Weights of a small transformer language model.
Size: 10 layers, width 160, 2 heads of 64, MLP 640 GELU, vocabulary 2580, 3.38M parameters.
Architecture: learned positions, biases, tied embeddings.
Training: a variant of Muon for these matrices, 12391 steps.
MLP neurons of a small language model. Each row is named by its layer, matrix (up: input weights) and neuron, and shows model dimensions 0-95. Each number is 128 + 32 x the weight over its row's rms, rounded and kept within 0 to 255. Numbers have three digits each.
After each neuron's rows, "fires on" lists the tokens most often at its 100 highest values on Wikipedia text that the model never trained on. A number after a token or word is its count.

L5.up285:144169153119146176158068144124093168129112156099192128070136099172096131173140174063114131097128097121141106191149125135086130143116165085173122134084093093179155133119162145153121182129075174107089111181137164171135077125184029127156145121177138100133157061133137183143149104109086109137
fires on: " an" 58, " E" 23, " Or" 8, " sy" 4

L2.up558:111158138078135131125079145150071130123161090107118134157148181125163142123144159115109070125131105067142090106148110202119130164140106137103161116146120156108172156126191139130137140196074175114141095096092108122120142157061134124102154169114136108179123108128133127085074124121173100138
fires on: "e" 51, "ration" 17, "be" 11, " date" 7, ")." 4

L2.up297:120126086101163129147145129091186140103086083146124165099149157161115125099094147139064136139152106047127158145086138145106117170136157177133119061109165167157116145080178160106173158163119140093131166137185152151145159225140136117112110119086129153140115102152080138090154119098053045168
fires on: "im" 25, "u" 24, "te" 16, " We" 9, "rent" 8, "ne" 8

L2.up362:142163165145181186081119107135159128080149090147172138154109134127120125135179145117132185112122069096132151099104168088146125103111090103124086182165110099198154091079129123166120129134121140152134184140085182149131162145103132096120119132172125058100148178139101104128105109072130058154
fires on: "ately" 18, "ered" 16, "ually" 12, "aving" 7, "ained" 7

L7.up325:128088190108145090112111096128141073124110123134148128100150176171153139111122159117146075156159145130059107124067083146131146140104083141082144190120150158151127114102153168074114138171052055181097110178125197114082050083110135106143116119095171127118160143167155146155160111091098182148
fires on: "199" 18, "im" 11, "ze" 10, "o" 7, "u" 6, "itle" 5

L5.up291:100131105124124138120091146122158045192128138126119083145061128140133132176126127154149125149143173086116133207211097176204102117093144104133076099101155135157125094077170057181124100171077113123131110139090120157102052138125085175094151146103159185096088111123162127133138090094133117111
fires on: "J" 22, " J" 11, " eng" 6, " incre" 5, " j" 5, " report" 5

L5.up32:104062118152144093171087107083104135138068121089173135095162158116098116083074188132152132127132112119131113142125145139126173149100092054123119166112099094182136158118153170094099149137118112105126111094121130109158108135174168124121088049121162168104116156117164134097141057122136094150
fires on: "u" 93, " qu" 6

L2.up161:119157144151082094078138100172128094079117127107127112100084120181118199127096094082091047135172122133157199127160130166132178138112153158154142151156090102167127119105163144077124076142167138183131143071151194123128101112116103151137180126120199140040163148109115146146123131169164148126
fires on: " role" 14, " re" 10, " career" 9, " fin" 7, " played" 7, " served" 6

L5.up262:119171092148128136114136157146129103140081073132130164153167095162141141130115140119134166197122078184119099191114101122155135182149077073145078131170116153102131107046113138102039110084169133189231137173126177093118123142095039122110146114130132127121091118114169122104135140114166090123
fires on: "ys" 15, "rit" 12, "ill" 10, " cr" 7, "ind" 7

L7.up159:107057109136105075077208083117129138079174129132059125141058152179139130127124154136169149111090102094145094114176107133157136184134163187113094121123152138141134157089081186161074204162124150167103107091128115126104137111097118074144072113103174099086144197174110149137098127113129132126
fires on: " inter" 14, " who" 10, " f" 10, "-" 9, " F" 6, "s" 4

L5.up1:048076137103116165177177161111091177152096091121162152129121089158125174144125122170062153151145109162097096115125107129073150141102134104157096109165086164071083180102146083169153106138111142143092150178152135098120073139156112194159106132106146145097135128097146101113113151174108137108
fires on: " to" 42, " under" 12, " on" 10, " or" 8, "’" 8

L5.up197:122110112184120171158149125163138145087091149131157053123072094186151169121141135101124120122180097123156113112082191115195168131171158139140161161099117128119110156147141106193150071125081055111121114129139091137119151121084139109198155105089098122163151124102171150159147167188110144120
fires on: "ir" 40, " is" 22, " gr" 10, " World" 8, " was" 6, "ou" 4

L2.up463:151069116129139091092102100104122096127122132116149107165133110074153129114123124187144171131147179151108126146179166125126155097168183121151071090142060096121147075093123190112117098119108086159193184098116167123165119096084145210100116128136147147110212167172119107125088177195161156194
fires on: "osed" 18, "aged" 14, "ired" 14, "ved" 9, "ived" 7, " held" 6

L2.up311:141129122151114174160053151175147130103053135125143151090206099148131136151153124101089177131137134133152123189127255147124126092125221133096119054120156153101117094126136184175164189120143129127087142182149055153142126135112148100169106112070065172124158182139142117085135140148147110107
fires on: "g" 44, "og" 37, "op" 16

L5.up234:161100165080217148150117101140095112151092087077079129095153185067164165147088147104170170160171037134133157148078103074088149123148139139103162146148120153081162121113124155116134151116153155155151124151135129078114090177120060118137133108126126179165131150107108193181149106169133112132
fires on: " O" 20, "ou" 18, " New" 15, " o" 8, "air" 6, "ater" 5

L5.up633:099114113130131153137166149118139222119142088180138129091108110094098107103070127121115134172138111094159102189176076072117148100076174138140168137116177149166107130108185129120082108125092133140156147148098093116142085161076177146113174178108144099138159137130124114174146122121159083138
fires on: " l" 37, "oph" 17, " art" 12, " record" 9, " char" 6, " po" 5

L5.up119:159162095111170134139094119196120112171122143161134153111154112123128163172097115112193094138096115077115078118084103180119144104138153099113110116127043204113210137143140158038082140107168098146124121124107171157104144133138185156137112120073160122104150059141130153146109145115155140131
fires on: " said" 16, "\"" 16, " announced" 13, " result" 9, " int" 5, " and" 5

L5.up90:138164153088184152161165192202139127140163166105127110129134146101148113082111146138130120134139094067153100089123160136083161131124054095093165153079113048145120110114132122125103123161152098173171107090144118141070133143089171088120120173134195119123089092104089166134181150098136065116
fires on: " Alex" 15, " Ro" 13, " Scott" 11, " Can" 8, " Je" 6, "ae" 5

L5.up606:113144136133085082142172056146121093140112163144123054173196140117123141134126164140154154075150169170121216143173227130116108082096064106134098115130124160149119167030133126135126107134180180123117138104121118086107125142119130185141164132136153166124138116130141162102133095165113085089
fires on: "un" 90

L5.up96:111136102038096128127121134147135142114111167120122074114121112188141114169117105153149131123123208148132132136151096159157097115115118080137182067136149133126112067139168105112121196116110126165110150110136165079113126071121161169113127140135035152107092122139076126102101145159081145063
fires on: " before" 14, "ebsite" 9, " until" 9, " sh" 9, "isc" 8, ";\n" 7

L7.up615:088182152187133093166080142120085148101132112091147126169151038031143125169150160144130105146141145090103169114121090108153140087102116128167104111153149154145156114092163098137156056092127145127118138140166114132192106079121120154194110112194129082132152114138146142135130121143130086118
fires on: "ary" 33, "ian" 9, " over" 6, "ful" 5, "er" 5

L5.up142:086150109125120138148138192110077106070180166126127123132123180154097154159084098168178112127077061121164099134169138129225098073115134185156096097143100155112114130075166113152163110148156138122144067126136139154061182139097139122159139109143154086165157129171062134122143137120115124130
fires on: "et" 67, " that" 15, " list" 9, "ople" 6

L2.up67:152107104135086142131128122099131151108151136111133046152141128170187084151107129105141178122124092088163071100140113110169119177160126182130127102115112163124084137092127158182122123148110112157124145114109123121129133122146182160128083177134120170103114173104116145148068064135109119101
fires on: " acc" 14, "á" 14, "inc" 12, "ó" 12, "-A" 8, ")\n\n" 6

L5.up275:108109105165133156130134143124161166074105122187102100158095136094099142077099208091125201160132092130094064100137116202103178161069062067099155131125146102209157088153100153103128108097107160095136120073101155151139105146133107130152138162107113092118127203158085162209082145152139125137
fires on: " K" 52, " he" 10, " a" 9, " again" 4, " rec" 4, " A" 4

L7.up162:148111125055170115084120121142114197079121172126131116088130132192135153142102097148150094111114153217119105090171153110177142141199150184157132111117160166101139108120079169099092131118089162134106140148156128127068192093153123096125151135059068098105056148132136124153116098159076183115
fires on: " sh" 37, "sh" 19, "ly" 4

L2.up325:173158163074151206140084147103123080100080128177114168155087129061158169102073116176128102079146084181082158099127129135192079118137075116113170189107159113176085077104144077085114147153173114107159141119170101144107115065130145115104127102106115111145125081176161144141128050146185152121
fires on: "6" 50, "land" 9, "46" 7, "0" 7, " district" 5, "ville" 5

L5.up9:143172126153097136146115088100168128158140154172142095044132062142089146153091101164092189105154149108172092159145168102141112065121110072096148102118125117105114084121124157196095106148044062113100137105160087084108130100150138134142159161135127122097104170149106166073100140172128139142
fires on: " January" 39, " |" 14, " August" 6, " October" 6, " April" 5

L7.up362:131126104093167147143142084163091043124132165112133103109164098131142111133135052168078103151169096140115151151130129231115216122101150091129104087124109114124127138126143178142102147130131092145101090117115102110150130104143066172158113171115137237105200164099177105088148136146141138099
fires on: "g" 32, "ig" 13, " g" 13, "ag" 5

L5.up591:143113138101094123115110126076069113128068148146089119116135105140126120202092124125122135105127117132125143127163160214126111140160171194144140142150119089130092160140144117130058130143122109121102209103098089151147097043113163118097199156135142130162107138175158167098081109176093103131
fires on: " st" 83, " hold" 7

L2.up99:103128090122151197139081172107136205106150131175131119144131152180140146132117110091149120138133113046101078090196067169045102139153156155089164137119129101121131118091169140122073137188031177086111122126118140145118051135121121127114099161150053133144146106134164127123086161138168170162
fires on: "e" 78, "ons" 13, "row" 6

L5.up215:110102124114129121136168127154168104066116126102191094131093163043117170122188113153142162139083130144104140159112136087102111100148081117087163109104119081108117099158193099088113120153128184140162135126137134060111128167100133113076095121144108143148143170120097118162144154177113077156
fires on: " at" 18, "chitect" 16, " art" 15, " sing" 13, " music" 6, "cl" 5

L5.up217:059106192112107166093104136106117130196069113134114128161146145107176171202157105127128138123125154150111118159115187121156108126175145145144144108145130172154123140147128179097129147096112087097113113126057148182145143138165120155161210116147127127135097088132083077072103155159116112129
fires on: " st" 80, " My" 5, " The" 4

L2.up206:151154089133126139130161100117123126129175100116123122079139112183152128152152125109131052077087092096109138151113105120093133165106136145152145119215111135091103046079128131135144186176191059141167153037140184143133128097134077081117122114103117118094151098156152148121126084121148099139
fires on: " and" 18, " club" 12, "ization" 11, "za" 9, " Camp" 8, " side" 7

L7.up149:059202143161149194096127090180082097110099196142104103162149113171146124158136150074107151156166129102095158138086080121119129113155107083106165126112145149096107121129159077111066110138199100136167132132114163144119084116150101176090092087046124123164162115116159056116103105172155127116
fires on: "at" 34, "it" 20, "y" 5, "e" 5, "is" 5

L2.up142:204123104148190113104093128136192179182146098122132183158166109101150105128162159150112123119104085106070134054146089121096099104186108138171132150094178162137101084113071124174138103104062108088126097148112124127144126174134154086049114121147124081152202147135106130153144135117128116160
fires on: "il" 34, "ck" 26, "les" 11, "ars" 9, "es" 4, "ano" 4

L2.up253:094098147089119089130072206137132103094126066074162080119091092212151155137109129113183169091131159118151104112187166174138152126176153144129112143071146170133181103138122143120134120100114176089105143187127163130175123090167117150074122109090129095156116088151060124117159147162158140118
fires on: "her" 22, " Wh" 19, "ography" 11, "ived" 10, "ences" 6, "oth" 5

L2.up631:176146131091131130144149109141079130169165127122090208105116160082152111104104121123147084152148186155132131125149199122164067078179153171145111137155141105097073109102182199169137081164112100100155127098097186111069134115117075159089153134164140152049142068116113131119094106112069103145
fires on: "==\n" 28, " are" 17, " own" 15, "de" 11, "tern" 8, " is" 8

L2.up438:075173108125145137068200094135042057144119147141122133119156108129121164119137131143137125099089108103163113118141134096095112169110087101133115131170108060099120158077082198088111104074124103112179121178169113100201156125154158113121179090146189148130132159138130112121108190144152126122
fires on: "%" 30, " late" 12, "mon" 9, " per" 9, " n" 6, "ite" 6

L2.up228:088147139155142086144114192149095160156169141073111139114121146160124161119117164105096212124088114132136085154103139163147089180058102105119142123121135123157142126117062129109127138171077140084139168107141128154097161120126104129117106092135082070097088141051141141090119175097144125121
fires on: "ane" 23, "ay" 16, " May" 12, " do" 10, " Star" 8, "ō" 6

L2.up39:130100122112134103078215117109142090183067127117123111197159134163106168085101126147098133172126134102116123143084149116101136110123102156081108128179144190160145067139111144154107106140164094141179163096103166132150080135174126089126158119149098171121098110195098098098179093169125208130
fires on: "ional" 19, "ivers" 14, "af" 13, "ic" 13, " sk" 7, "inc" 5

L5.up326:172072147112134140132112110141150084106137182087145098126108109120092149135113135160156156109087196160193105158119107126136111092106149148084098149129129151061173078149128123127091127113112166129136096094108109090121097096102129147063096154118114167186088095174121173080110095119128191116
fires on: "M" 26, " ch" 16, " ph" 11, "Ch" 9, "h" 7, "ah" 6

L5.up11:118091154159116098104104152189127139157153089161158189118069170131167170117132172091048162037070101118118095113150133067105116142161177115136085083154096113134095099075145084116128163138173077088087136133118129175186131106140120091105151128075120090122157071159157182166113154149206140134
fires on: " T" 31, " res" 18, " " 7, " Th" 6, " t" 5, " Col" 5

L5.up584:038152141190140107146146171088123108080116109096143195121149121171110102112073123139096134174107172104109110157151155079153167106111105094166076046131149108129129081075117202179094127146114137142142127148182125075142109127090116132116108098122134181101145133099163109121154120111114075120
fires on: "u" 31, " first" 21, "i" 14, "ti" 10, "V" 9, " most" 7

L2.up256:154146145120131091166098138144122155132138119180151189159094074165113167140138163139124151161128104113085059109089122104184093205124097135142189128131150112093086065097097108135174096108072136149084115119176108145159137114149172126126171149145116154148137133215158127115136073153126112129
fires on: "ove" 32, "ve" 21, " de" 17, " we" 11, "sk" 6, "ity" 6

L5.up590:177151161110143125140133122084187154083139110140122207143084120140149190101151205128105133154169099122067124122090100143043159132154102154133114099105076129111138099159131136139156152135133050150175104172173085107118124167106101138128122144191097071142158165138127132080202087148114113110
fires on: "ill" 63, "il" 34

L2.up157:123119082115168139070159153128126120129158082183152097134149144138167127163105079160054142149119112149132071103137140132144106205132149113190074126158111161124113117159105170113161144083186137097099083072123195129171124137149152119137131142096075192127060219126152087130116035146153163142
fires on: "c" 77, "sc" 10, "ivers" 7